{"activation": "tanh_gelu", "norm": "layernorm", "norm_place": "pre", "norm_eps": 1e-06, "positions": "learned", "init_std_down": 0.00271, "warmup_steps": 0, "schedule": "wsd"}
MLP neurons of a small language model. Each row is named by its layer, matrix (up: input weights; down: output weights) and neuron, and shows model dimensions 160-255. Each number is 50 + 10 x the weight over its row's rms, rounded and kept within 0 to 99.
After each neuron's rows, "fires on" lists the tokens most often at its 100 highest values on Wikipedia text that the model never trained on.

L11.up750:54 69 64 73 30 52 40 55 61 59 28 64 47 43 44 70 43 37 27 37 58 57 57 34 32 58 40 35 76 60 54 51 53 43 45 33 42 40 44 42 64 53 54 38 49 67 51 45 58 52 37 54 64 55 64 44 53 50 59 42 52 47 45 45 55 47 45 50 51 50 38 51 51 45 65 43 57 37 51 44 42 63 51 54 63 45 33 63 57 38 33 48 59 56 40 38
L11.down750:49 49 51 39 53 40 78 60 51 46 29 43 54 71 54 54 40 68 37 56 54 53 41 51 49 53 41 58 59 56 47 47 48 55 71 43 53 47 42 37 40 39 56 43 45 46 50 50 51 38 52 49 62 50 49 54 56 48 57 53 49 49 43 44 70 42 44 45 49 63 43 63 47 50 25 56 44 65 55 66 51 57 65 41 34 64 45 51 57 56 45 36 53 46 52 44
fires on: ",", ".", " and", "2"

L6.up611:32 50 48 51 38 42 43 57 61 45 63 55 50 57 61 57 57 39 53 56 53 48 48 52 45 35 39 43 55 56 30 39 58 55 62 48 47 55 41 60 46 39 61 41 59 55 58 59 50 43 55 49 54 56 52 41 62 48 33 54 72 33 41 55 53 45 23 37 37 54 44 47 41 48 49 59 51 66 51 39 46 44 54 53 53 39 62 50 47 71 73 58 53 64 39 39
L6.down611:59 49 50 45 54 47 51 51 46 31 74 46 67 48 42 47 53 34 27 60 53 56 51 40 64 24 60 40 57 56 47 48 62 40 47 53 56 38 42 45 50 36 44 61 44 45 57 40 65 54 49 65 58 46 55 30 55 38 46 50 49 29 46 66 41 57 52 58 61 36 54 45 48 55 53 58 44 67 53 59 63 39 48 47 43 36 44 50 48 51 36 53 61 40 59 33
fires on: ".", "ber", "te", "re", "iv"

L18.up652:39 47 54 55 45 38 64 49 56 44 45 64 58 74 53 53 49 54 63 47 53 58 53 55 56 45 47 62 53 49 27 61 54 60 34 30 43 32 60 60 37 43 40 53 60 49 51 60 51 33 46 33 59 49 51 66 51 37 34 34 56 38 50 45 54 62 41 67 67 49 48 15 69 52 44 48 51 61 43 49 37 27 45 54 37 46 54 42 43 47 66 41 52 38 34 50
L18.down652:32 50 56 51 45 60 53 42 40 28 70 61 47 43 51 46 50 52 61 49 55 45 64 59 45 64 46 50 69 60 42 45 44 61 63 33 31 62 55 44 40 69 40 56 50 35 69 55 63 42 42 31 48 37 59 49 48 61 32 42 48 51 53 53 54 48 46 41 50 48 52 57 61 59 38 58 56 56 47 49 56 51 27 48 63 52 61 50 46 29 33 71 57 67 77 47
fires on: " D", " Le", " Ch", " N", " E", " M"

L4.up723:63 46 37 75 52 51 30 42 57 59 63 51 51 66 46 53 34 53 42 57 55 40 64 52 48 45 60 53 61 34 33 70 49 38 41 45 38 58 53 42 41 55 48 46 38 54 64 23 68 44 56 60 59 45 53 53 36 42 29 50 55 54 69 44 57 31 63 32 44 44 56 47 50 39 37 75 55 38 61 66 46 40 48 61 44 41 46 38 40 63 67 56 38 59 42 28
L4.down723:51 35 38 64 42 60 47 44 60 61 50 49 46 59 49 34 42 35 53 39 46 34 69 41 56 43 54 43 55 31 54 60 39 50 56 39 56 45 45 50 39 60 48 45 35 40 63 46 52 55 51 45 51 43 60 43 70 27 44 49 40 58 45 51 47 64 60 45 55 31 37 73 53 46 48 70 46 42 76 61 34 60 52 41 53 46 50 55 40 58 43 45 51 57 45 50
fires on: " R", " r", "R"

L4.up342:46 42 62 43 50 43 56 63 40 62 56 54 45 45 55 49 43 49 49 52 46 30 43 41 67 53 50 28 59 59 52 45 57 59 25 47 55 42 31 49 44 59 47 51 50 61 64 51 58 35 56 46 60 28 51 48 43 60 51 43 61 50 69 55 39 52 43 31 51 49 51 52 59 52 43 40 69 54 45 49 57 58 40 61 61 66 53 34 49 66 55 43 57 48 54 49
L4.down342:40 61 57 42 51 58 53 45 43 55 51 55 47 41 59 43 71 42 33 56 37 59 42 53 46 59 46 50 60 45 59 49 59 61 34 40 70 38 48 59 52 41 54 49 55 39 53 57 60 58 34 41 51 52 52 61 30 63 64 47 47 45 34 55 41 55 61 61 50 62 72 57 49 44 69 46 42 46 63 50 33 56 40 47 47 45 55 42 50 81 47 50 60 63 61 50
fires on: "im", "om", "el", "r", "er", "re"

L6.up300:40 53 43 54 54 53 38 49 43 68 44 54 49 59 42 45 29 33 51 57 38 40 56 58 19 53 41 53 46 47 54 58 45 54 42 56 51 40 47 59 39 53 63 55 41 30 60 41 30 41 42 64 51 63 22 70 49 57 44 52 64 50 43 49 66 62 28 48 64 57 58 43 51 38 60 46 62 43 41 67 52 40 48 49 75 51 66 39 41 42 54 57 60 67 53 41
L6.down300:42 41 43 61 62 51 48 34 52 35 51 45 51 33 47 54 42 52 48 67 54 41 70 37 47 66 46 65 58 62 61 53 51 34 42 54 61 51 49 60 69 26 32 54 55 60 48 37 53 58 71 55 61 42 54 55 44 55 49 43 58 45 39 46 47 72 37 43 45 41 66 58 48 64 51 34 47 66 59 48 42 56 59 34 50 61 47 49 52 29 56 36 56 45 51 54
fires on: "t", "k", "ch", "===", "ist", "ild"

L11.up229:35 66 41 58 71 46 69 51 63 51 65 52 42 46 57 35 35 55 54 45 67 53 82 47 60 53 52 63 49 54 57 52 55 67 60 41 52 45 58 47 67 50 37 64 56 60 59 53 38 44 44 55 33 45 48 62 57 56 53 41 26 39 66 47 36 58 58 53 59 64 43 53 44 60 65 48 30 46 51 60 60 65 67 66 48 50 35 33 48 51 37 53 39 48 43 45
L11.down229:50 41 51 40 29 58 64 59 39 61 42 41 46 61 60 50 49 52 62 30 45 34 39 59 49 46 51 50 56 55 50 60 54 47 44 71 50 35 52 50 38 55 51 43 51 43 37 49 59 23 46 56 59 62 63 64 42 41 44 60 42 56 47 57 63 40 42 60 67 37 61 57 53 40 55 59 45 50 49 48 45 53 51 52 52 51 50 60 42 40 50 60 50 53 56 43
fires on: "um", "ic", "og", "un", "l", "ad"

L4.up331:36 45 73 53 38 56 54 64 43 55 37 53 61 59 46 61 62 51 40 53 52 47 40 28 48 40 63 55 57 58 39 50 27 58 43 51 34 58 58 58 48 43 60 55 48 39 53 58 30 41 60 49 46 49 44 65 31 68 51 49 41 39 48 52 40 43 67 47 39 66 49 58 49 59 42 35 64 59 51 56 58 50 61 48 56 59 63 53 45 42 51 46 38 45 48 36
L4.down331:40 64 40 39 42 48 45 40 53 50 39 43 67 51 47 45 57 48 48 59 45 38 39 50 34 55 39 48 57 57 52 58 49 38 42 52 48 37 52 56 39 42 50 34 57 53 54 46 15 48 64 29 55 64 50 64 52 48 63 51 32 57 51 49 42 69 31 57 45 57 44 47 45 67 51 58 48 55 52 49 66 44 57 42 52 48 59 42 49 57 40 45 41 54 41 45
fires on: "-", "am", "l"

L6.up264:53 40 60 56 59 55 57 42 37 35 39 37 61 41 37 54 58 48 62 54 61 40 53 48 52 55 49 47 84 57 50 55 50 41 50 50 39 47 47 53 59 39 49 31 54 46 69 55 55 44 43 55 55 44 36 48 41 49 42 48 42 39 46 49 42 39 59 33 34 45 31 48 56 60 63 62 53 44 54 45 41 48 40 49 50 71 49 32 34 45 64 38 45 66 57 53
L6.down264:55 56 51 76 41 45 50 44 69 45 52 33 61 58 45 40 49 54 51 44 42 42 36 51 40 42 54 73 58 57 62 59 46 57 37 53 42 50 38 61 37 53 60 58 41 55 39 76 25 63 50 40 56 44 61 54 54 67 52 34 39 48 53 50 40 60 50 42 50 33 41 22 45 51 53 58 65 58 78 56 52 51 66 45 46 48 63 48 41 42 30 69 52 57 58 46
fires on: "-", "l", "av", "s"

L2.up100:50 42 47 54 55 50 54 52 58 60 48 48 42 47 65 57 58 35 35 55 41 58 49 61 61 46 42 60 61 54 39 32 50 20 32 60 59 47 36 45 38 41 60 48 59 44 35 44 54 57 53 49 69 69 40 50 33 47 37 36 63 38 41 61 45 41 44 47 68 44 45 37 62 49 46 54 49 28 61 51 73 66 47 38 61 54 43 55 49 44 59 54 53 63 53 55
L2.down100:53 52 57 42 47 66 55 53 45 62 64 36 43 60 43 53 54 42 62 48 29 57 50 49 62 43 57 39 40 57 75 50 71 23 41 45 49 53 62 44 53 45 58 56 46 59 53 45 61 48 68 53 56 49 51 45 36 50 56 38 61 41 52 47 69 51 47 45 54 60 51 52 36 48 54 60 44 64 46 45 39 44 49 33 53 66 37 52 62 56 43 30 52 49 62 58
fires on: "ore", " se", "se", "i", " te", "ue"

L5.up803:64 44 47 56 78 47 64 50 51 49 49 70 55 47 68 41 53 73 57 44 59 57 50 46 47 54 44 48 64 51 44 47 50 23 36 38 41 34 57 64 44 48 58 51 50 31 53 47 59 40 43 52 53 57 16 45 40 54 55 55 48 55 38 47 58 50 42 36 61 50 60 59 57 53 47 59 35 33 52 58 61 65 45 65 55 42 63 53 45 31 63 49 44 53 48 52
L5.down803:48 47 63 47 65 77 51 53 51 71 45 52 50 29 58 46 54 61 57 44 47 55 58 47 62 53 58 43 36 39 55 64 31 49 36 43 34 63 52 63 49 54 40 57 43 58 42 55 42 38 45 60 59 44 33 39 33 37 58 46 44 45 30 62 68 69 48 45 55 44 69 70 44 44 54 53 57 47 40 55 64 56 44 58 56 34 44 56 56 50 54 38 41 55 48 49
fires on: "e", "i", "ri", " te"

L8.up297:48 42 53 39 53 46 39 56 60 55 49 66 37 48 77 52 58 48 55 36 69 69 35 28 58 49 50 59 65 43 67 58 55 55 45 66 53 42 59 42 64 38 56 49 38 61 57 44 60 41 40 44 47 58 62 67 30 52 42 52 57 39 46 54 43 40 55 51 49 52 48 52 40 56 39 48 66 53 51 45 45 32 57 37 40 46 61 53 39 48 65 57 54 48 43 45
L8.down297:63 42 56 39 39 65 75 42 53 46 60 45 47 61 46 41 45 41 50 72 53 57 50 66 42 31 54 47 70 58 44 30 54 52 72 44 48 50 64 39 50 74 56 42 31 49 38 75 58 26 46 47 71 48 51 50 42 57 61 51 66 51 52 54 45 52 63 61 56 55 55 63 55 47 48 46 47 49 63 51 42 38 63 31 37 44 64 56 52 52 62 41 53 40 70 44
fires on: " in", " to"

L18.up530:46 36 44 55 50 58 62 47 46 57 38 39 45 42 30 60 51 32 66 43 52 51 52 58 54 46 62 61 76 53 60 29 71 52 55 54 70 25 48 52 53 56 56 52 50 38 43 40 59 58 58 56 52 52 45 51 37 41 68 45 56 60 53 54 38 52 60 51 30 75 54 61 40 55 44 64 44 44 60 45 52 43 29 51 46 41 57 55 72 50 46 48 68 46 62 41
L18.down530:45 66 54 54 54 33 52 46 44 54 52 36 49 65 54 65 61 52 59 54 45 57 47 56 49 75 44 55 38 68 43 39 57 41 43 59 38 52 53 34 43 59 55 64 29 45 55 57 47 39 33 51 57 44 45 41 63 53 42 54 49 49 46 50 70 46 39 55 66 37 59 31 41 29 50 50 55 48 59 49 60 37 46 50 63 52 40 55 41 43 59 57 40 57 41 54
fires on: " as", " with", " and", "b", "ost", " by"

L11.up621:53 38 52 62 48 55 43 53 58 57 44 57 53 49 56 51 47 38 45 45 52 40 48 52 45 59 35 53 65 47 48 64 47 59 55 62 61 51 53 59 50 56 39 50 33 52 58 46 43 60 52 59 55 51 42 44 56 40 63 74 40 70 65 38 47 42 42 26 45 76 40 63 59 51 39 50 48 59 54 57 45 49 40 63 52 38 38 39 42 51 51 50 63 51 49 54
L11.down621:48 34 40 41 50 55 31 46 73 56 50 49 50 46 75 66 45 50 49 57 50 55 49 44 71 51 27 64 49 39 47 72 35 36 50 56 40 63 39 46 49 47 64 42 60 62 61 54 46 50 59 46 50 58 47 49 61 33 50 43 38 62 48 60 57 42 52 57 56 32 43 55 59 22 49 60 62 53 65 48 49 57 52 48 53 47 40 54 48 46 47 42 63 52 48 58
fires on: " R", "us", " ", "R", " S", "S"

L5.up504:52 44 39 51 52 45 44 56 31 48 41 39 55 42 33 52 33 44 61 60 59 33 55 49 44 39 43 45 50 40 48 59 43 50 59 54 31 58 35 40 55 41 53 42 28 42 39 41 63 40 38 58 49 43 77 43 48 54 40 67 52 52 49 51 56 46 46 55 36 36 49 45 36 51 42 71 60 55 52 38 62 41 73 60 19 52 42 51 55 52 53 46 43 55 39 56
L5.down504:39 48 63 53 56 57 37 56 52 43 51 51 65 45 37 55 63 50 66 60 52 47 60 46 45 37 38 46 49 59 74 42 41 59 23 72 34 38 51 55 51 38 47 46 62 49 54 58 59 56 54 30 43 49 46 45 43 46 59 45 49 53 38 54 54 49 46 58 48 37 55 67 43 45 56 27 49 66 45 30 21 62 35 49 58 44 53 47 36 44 44 80 38 60 53 53
fires on: "an", "ar", "al", ":", "ie", "ang"

L18.up380:62 45 56 64 39 47 43 24 45 52 42 54 57 44 32 63 29 57 50 35 33 48 54 48 34 37 49 60 75 45 53 41 57 43 47 58 54 44 50 56 53 56 35 51 53 55 61 49 42 55 49 50 61 53 33 39 57 33 41 47 23 34 35 51 50 34 47 43 50 52 66 67 50 47 58 55 54 37 52 47 47 55 45 47 43 43 60 39 39 70 42 59 68 46 59 28
L18.down380:37 52 29 39 63 55 57 68 47 45 43 47 50 64 39 61 69 47 52 51 27 49 31 43 55 65 51 46 44 45 50 60 69 58 42 48 55 47 53 51 40 42 58 35 49 49 42 51 54 52 38 51 55 44 64 57 63 51 61 63 68 60 60 50 49 55 37 47 48 51 49 72 60 40 53 59 70 46 45 61 54 51 61 32 64 36 35 48 75 39 32 26 55 43 54 42
fires on: " as", ".", " E", ",", "1", " and"

L2.up943:53 63 46 45 47 54 45 55 37 73 52 60 48 41 60 67 52 52 44 58 35 50 53 38 32 47 46 71 52 55 41 54 44 22 55 44 48 50 66 45 35 50 51 55 50 59 52 50 63 59 58 58 47 50 56 58 31 61 42 30 67 33 56 39 49 57 62 41 59 40 35 29 57 63 49 45 31 57 58 33 60 56 62 64 37 51 58 22 73 48 36 46 48 42 40 57
L2.down943:37 57 60 50 59 40 41 53 42 44 44 44 49 59 42 37 36 27 47 64 48 55 45 58 58 34 53 50 35 37 57 36 49 64 56 49 44 47 69 32 67 52 53 66 59 46 46 44 36 49 54 50 41 43 49 47 77 40 49 61 42 55 63 54 45 51 53 30 52 56 51 61 57 48 48 66 48 41 55 42 51 32 60 51 64 60 43 72 64 41 45 51 52 59 64 51
fires on: "ed", "iss", "ess", "ing", "ell", "pt"

L18.up756:31 40 54 53 48 27 60 53 54 41 45 51 29 64 43 55 45 55 69 48 59 51 60 51 55 69 52 54 35 55 54 51 65 44 57 37 56 48 51 51 60 53 47 59 45 53 66 56 52 57 64 59 32 45 51 55 34 53 51 31 52 51 53 49 49 39 54 62 53 61 40 42 44 43 39 51 51 66 47 28 57 68 57 67 46 40 56 33 55 54 53 53 45 52 37 58
L18.down756:41 67 54 49 54 52 66 50 31 46 48 42 47 50 57 41 65 58 54 52 62 53 39 54 53 58 33 56 60 55 46 44 46 46 40 55 51 60 32 30 38 29 52 46 79 57 33 48 57 30 29 52 59 46 45 44 51 57 41 59 55 61 42 69 46 46 48 45 56 51 47 41 52 43 66 35 52 47 40 48 59 41 49 49 71 45 43 64 39 36 63 59 56 39 59 37
fires on: " G", "og", "ic", "al", "id", "ol"

L5.up18:62 24 52 53 43 46 39 59 68 64 58 80 56 47 57 62 66 38 37 53 46 40 52 53 67 37 43 57 63 49 41 33 44 43 57 66 58 54 61 36 43 49 55 36 43 57 59 76 53 67 45 51 56 45 33 64 31 65 42 50 69 58 37 55 49 49 65 54 37 42 63 56 48 31 33 52 48 58 53 45 63 28 65 55 63 45 55 37 57 39 71 63 59 54 49 54
L5.down18:56 50 44 54 60 68 50 52 45 32 64 41 52 63 63 45 50 39 42 65 43 62 56 60 43 53 43 57 51 47 49 57 60 59 40 39 36 52 52 62 49 56 60 51 51 51 50 51 56 60 54 41 58 61 66 45 78 41 48 53 59 42 52 44 52 66 69 66 42 35 50 47 49 44 72 44 23 40 45 48 24 49 49 37 59 57 57 59 45 59 39 37 32 57 61 52
fires on: " off", "ff", " to", "f"

L8.up573:39 17 60 38 58 54 56 44 45 40 44 58 60 60 25 28 39 54 63 55 48 38 47 68 60 50 46 38 43 42 40 37 47 71 47 51 52 57 53 47 54 47 51 53 34 59 53 61 48 54 43 52 52 41 39 44 36 54 53 60 43 63 59 49 55 54 43 35 57 39 49 47 50 53 38 44 49 57 35 52 58 52 37 57 63 67 63 49 42 70 60 64 72 53 57 62
L8.down573:59 60 40 59 58 61 53 43 44 53 50 47 38 55 44 53 47 55 35 62 51 47 49 29 39 49 68 52 38 49 40 50 45 46 35 57 36 53 52 53 55 55 58 28 39 52 49 56 54 61 48 55 53 56 42 54 34 62 58 39 54 45 51 55 53 51 50 60 64 25 52 50 43 47 52 54 31 38 71 59 44 58 54 49 48 64 52 50 47 63 48 48 62 55 44 50
fires on: "om", "r", "O", " part", " S"

L18.up697:54 34 62 32 37 54 44 60 49 58 46 72 44 29 52 45 44 56 54 63 57 55 39 46 52 68 50 43 63 64 45 61 50 47 38 48 55 42 37 66 48 58 57 40 69 34 38 39 80 53 56 53 48 47 31 59 50 45 36 59 47 59 63 59 44 41 50 61 62 58 51 49 52 57 63 41 68 50 57 67 48 50 54 63 64 52 59 38 27 42 55 42 49 48 46 42
L18.down697:56 58 29 38 53 47 42 44 62 50 58 59 66 46 58 63 35 49 60 39 49 34 43 67 46 35 61 43 63 42 47 62 37 66 44 50 63 36 60 51 46 63 57 37 37 40 52 77 55 54 49 68 64 46 46 51 57 44 52 73 36 53 57 54 51 51 46 46 54 55 55 45 64 41 39 48 31 54 44 35 61 48 53 36 58 59 41 61 59 52 66 65 54 51 64 53
fires on: " ", " g", " f", " R", "all"

L16.up630:68 60 52 51 57 45 50 52 52 64 53 55 59 42 45 40 48 40 25 46 57 33 73 67 42 55 43 47 48 57 54 67 51 67 43 66 56 52 32 41 61 48 50 32 54 49 61 51 57 50 41 54 54 40 48 63 69 40 36 70 43 66 50 46 56 45 43 62 66 45 53 61 40 50 46 49 43 49 46 49 21 48 31 62 52 48 58 48 54 58 46 38 57 36 50 45
L16.down630:52 50 55 40 45 41 68 45 50 38 59 41 41 60 57 58 64 46 52 53 43 42 35 37 39 61 51 35 51 44 42 52 28 53 58 39 41 55 39 74 43 65 47 67 51 37 60 48 57 28 52 28 55 42 58 47 38 75 49 51 37 48 62 53 58 46 56 49 35 43 56 48 46 63 48 37 61 37 61 44 61 62 66 54 56 55 60 51 39 58 53 52 61 51 42 44
fires on: " ", ":"

L8.up801:36 70 39 54 45 56 50 31 40 45 56 42 67 42 63 69 46 40 37 48 45 52 44 45 46 66 51 57 60 62 58 45 56 42 66 38 50 46 51 59 35 36 32 57 44 62 46 55 54 57 66 43 51 62 27 53 47 50 48 46 62 49 55 40 61 56 39 42 44 51 41 58 86 64 48 48 47 55 62 24 51 52 46 53 52 52 39 45 24 56 41 25 57 35 53 63
L8.down801:48 69 51 38 65 44 54 41 46 31 48 63 45 48 49 40 41 55 56 53 58 31 39 74 52 56 67 43 53 48 59 49 44 64 21 32 53 62 48 52 54 67 45 46 46 41 38 42 60 52 52 47 53 47 52 53 56 43 56 57 63 55 62 55 56 72 53 59 59 56 40 56 51 40 43 73 58 32 49 45 51 34 47 52 48 62 45 52 32 44 49 64 51 55 38 34
fires on: "iss", "ess", "ore", "ark", "el", "a"

L4.up190:49 49 39 54 52 42 63 35 34 59 37 47 52 48 35 46 60 38 44 54 59 36 43 35 32 46 59 51 52 50 61 52 38 44 35 58 51 57 47 42 58 36 48 44 56 59 36 52 48 74 55 39 54 57 53 54 46 59 50 71 66 51 38 38 62 50 41 66 43 29 60 24 57 51 44 64 47 50 35 68 50 50 67 64 34 55 45 40 42 67 58 37 53 50 43 49
L4.down190:41 63 43 52 45 56 49 58 48 63 61 59 62 46 59 53 53 43 45 47 56 45 58 51 54 44 27 46 35 60 66 24 28 40 59 54 40 53 45 45 65 41 56 52 50 48 40 53 61 63 61 55 26 47 39 56 61 38 59 61 51 56 62 49 50 34 76 59 44 52 49 39 47 61 35 50 60 49 66 47 42 43 47 53 51 56 47 43 43 47 50 65 30 54 43 55
fires on: "ary", "it", "an", "or", "ar"

L16.up308:62 57 44 66 53 43 51 66 63 49 40 51 41 36 44 52 35 50 40 48 52 47 50 46 57 51 58 66 55 43 56 38 39 35 35 55 40 55 64 53 39 58 38 36 59 59 46 51 39 28 42 53 54 30 43 65 45 57 42 40 51 48 47 58 38 75 38 59 51 45 44 48 58 54 42 63 61 42 59 43 41 44 71 64 47 46 71 28 56 35 58 59 46 35 26 45
L16.down308:52 43 57 73 47 41 33 44 34 44 66 51 42 48 52 63 47 38 26 68 48 63 46 61 50 54 52 45 69 55 55 50 42 36 60 46 53 64 54 62 52 45 55 47 50 50 48 61 54 59 40 29 44 18 39 45 38 37 45 41 53 48 54 64 56 59 45 65 65 50 47 64 55 55 40 60 56 61 47 68 45 33 43 44 48 39 85 54 48 41 58 44 46 49 50 57
fires on: "iz", " us", " Le", " includ", " N", "erv"

L11.up655:70 61 52 46 53 30 53 52 44 66 53 75 46 49 63 46 49 60 31 41 56 62 61 51 53 43 49 65 54 37 51 44 47 47 42 53 48 50 61 43 50 49 59 51 46 50 58 43 57 58 49 49 57 70 52 51 43 61 47 47 59 45 48 73 39 33 59 62 73 56 56 63 59 57 44 44 37 71 55 48 40 46 43 45 55 56 55 43 58 49 25 45 60 43 45 49
L11.down655:46 48 56 57 62 59 74 54 53 44 43 40 46 38 51 73 61 55 43 31 42 47 53 44 50 47 52 19 55 75 56 50 43 57 73 38 41 55 38 78 49 39 46 52 48 57 25 54 45 34 53 40 44 48 48 61 49 47 56 58 43 40 39 37 62 70 39 40 47 48 38 63 59 54 56 58 64 24 47 47 52 69 54 51 47 48 46 56 45 43 66 48 48 37 51 60
fires on: " ", "1", " to"

L6.up228:45 32 52 56 57 65 38 37 39 52 24 51 59 39 58 50 46 60 47 67 47 65 53 45 50 62 59 63 64 34 60 48 53 59 46 48 52 40 39 44 50 60 62 45 39 42 47 32 51 54 57 61 38 64 51 56 40 60 53 59 49 56 32 30 70 54 40 46 30 57 58 37 48 53 48 47 68 64 54 57 32 57 70 57 52 55 39 50 31 49 45 44 54 50 60 52
L6.down228:46 59 52 45 42 53 46 47 47 39 55 43 66 67 64 60 63 61 48 53 45 53 43 43 68 58 49 69 46 50 72 45 47 51 36 42 49 54 49 53 48 43 42 52 42 44 55 32 52 43 51 43 34 69 50 47 56 38 60 62 42 42 72 48 52 58 52 59 44 50 55 61 61 73 61 51 36 62 54 52 52 44 49 58 52 36 46 62 70 51 51 39 41 51 51 58
fires on: "n", "ers", "ons", "p", "ron"

L11.up19:52 49 54 69 29 38 70 50 57 51 48 35 76 70 43 72 49 60 42 53 45 68 57 55 42 64 49 59 54 44 48 39 43 45 33 46 48 44 32 46 45 47 43 40 64 53 64 31 58 61 40 49 69 57 57 46 50 42 62 58 66 35 53 32 52 48 47 48 51 41 60 44 53 70 46 49 62 44 43 49 51 59 61 64 53 47 48 55 23 33 50 54 60 50 43 51
L11.down19:35 48 45 52 46 56 50 50 52 54 54 59 49 48 53 60 22 45 44 42 56 48 60 53 68 60 57 52 59 49 48 27 53 54 56 45 51 47 59 32 37 34 40 52 35 45 53 64 37 49 48 54 36 52 59 57 62 45 26 40 44 51 25 62 43 46 50 36 56 57 37 61 45 59 34 40 46 64 58 55 66 54 35 62 66 51 45 40 48 50 47 41 43 34 68 59
fires on: " as", "ing", " but", " al", " includ", "he"

L2.up652:50 38 63 26 46 71 49 70 53 55 39 69 67 42 40 49 47 66 57 53 37 46 60 40 50 45 53 43 38 42 45 56 41 37 48 51 67 55 50 59 43 51 42 53 39 43 40 56 37 29 41 41 49 42 61 50 56 57 30 50 48 64 46 58 49 58 48 47 39 37 39 48 65 70 42 37 58 27 68 58 38 39 58 35 41 52 56 47 64 61 68 56 53 44 39 33
L2.down652:49 51 29 59 29 62 42 29 58 50 63 33 48 52 51 57 48 47 29 59 42 46 50 44 33 50 49 69 47 60 59 38 56 44 53 49 38 63 49 58 49 52 42 34 61 47 59 46 30 60 43 36 55 51 58 46 50 56 49 28 33 30 40 52 56 57 67 33 36 54 43 58 51 59 27 50 58 53 45 49 49 44 60 50 49 52 47 44 53 60 42 60 45 53 61 50
fires on: "ian", "ic", "ist", "-", "t"

L16.up241:50 31 42 57 54 42 50 46 63 45 50 50 35 42 42 41 43 52 54 42 58 68 48 51 60 56 56 34 48 63 53 55 46 61 65 42 44 42 35 42 38 46 54 34 57 61 61 64 49 38 60 43 43 44 61 33 49 53 49 48 49 41 44 48 50 52 39 52 55 41 56 44 45 53 44 56 47 50 43 46 65 52 45 64 53 54 48 46 53 51 75 55 64 46 41 43
L16.down241:57 81 56 51 56 56 44 34 39 48 65 45 59 46 43 55 74 42 40 41 35 50 49 33 48 32 62 55 64 67 49 33 64 34 41 60 53 58 34 65 50 53 61 50 59 42 53 53 53 58 50 65 46 57 61 36 50 46 51 41 26 39 47 77 48 45 49 57 38 39 41 55 62 54 60 54 53 46 66 46 51 60 42 57 56 34 60 39 42 78 58 43 62 63 37 47
fires on: " St", "\n", " S", " N", "om", " of"

L18.up219:38 48 39 64 52 34 67 58 38 42 48 54 47 52 40 44 38 51 36 41 36 53 40 68 54 69 55 48 58 44 59 36 55 42 51 56 57 50 46 34 59 68 36 52 43 41 54 54 54 49 49 41 53 62 29 55 50 55 51 47 66 45 48 60 45 48 58 52 52 58 39 70 50 49 70 37 45 68 47 42 49 51 44 30 46 56 35 41 50 44 19 44 48 57 43 43
L18.down219:47 50 57 62 66 62 71 53 70 45 44 51 38 70 39 50 47 48 60 51 41 29 69 45 43 35 60 43 47 36 49 43 49 38 51 50 54 47 41 54 62 48 67 44 45 35 44 57 46 62 37 59 45 38 52 50 58 52 57 36 33 56 46 35 48 52 55 47 49 48 53 53 53 67 43 61 42 54 56 54 62 63 65 39 63 50 44 71 46 43 62 53 60 45 59 52
fires on: " ", "ur", "c", "il", "ud", "ir"

L4.up598:42 43 54 69 54 40 30 62 59 42 40 65 47 54 51 63 53 70 50 39 44 67 64 65 40 30 52 58 36 31 66 46 66 28 48 44 62 62 47 39 36 52 52 57 45 48 57 57 49 45 53 44 38 56 34 63 41 44 50 63 51 55 55 63 44 51 56 56 39 49 60 50 29 57 51 60 57 47 42 69 52 44 59 42 48 50 55 58 64 61 45 51 47 26 44 40
L4.down598:32 37 42 45 56 39 75 50 75 51 49 69 56 48 41 54 53 47 47 32 56 35 43 33 38 35 61 31 53 38 44 62 50 35 56 54 46 47 34 60 41 52 43 57 52 61 57 59 45 48 82 43 35 63 42 46 48 44 23 42 39 48 46 43 51 68 49 48 52 50 33 63 56 40 48 43 54 56 27 44 60 57 51 49 38 54 38 50 58 44 51 43 62 58 52 65
fires on: "i", " ", "en", "or", "it", "."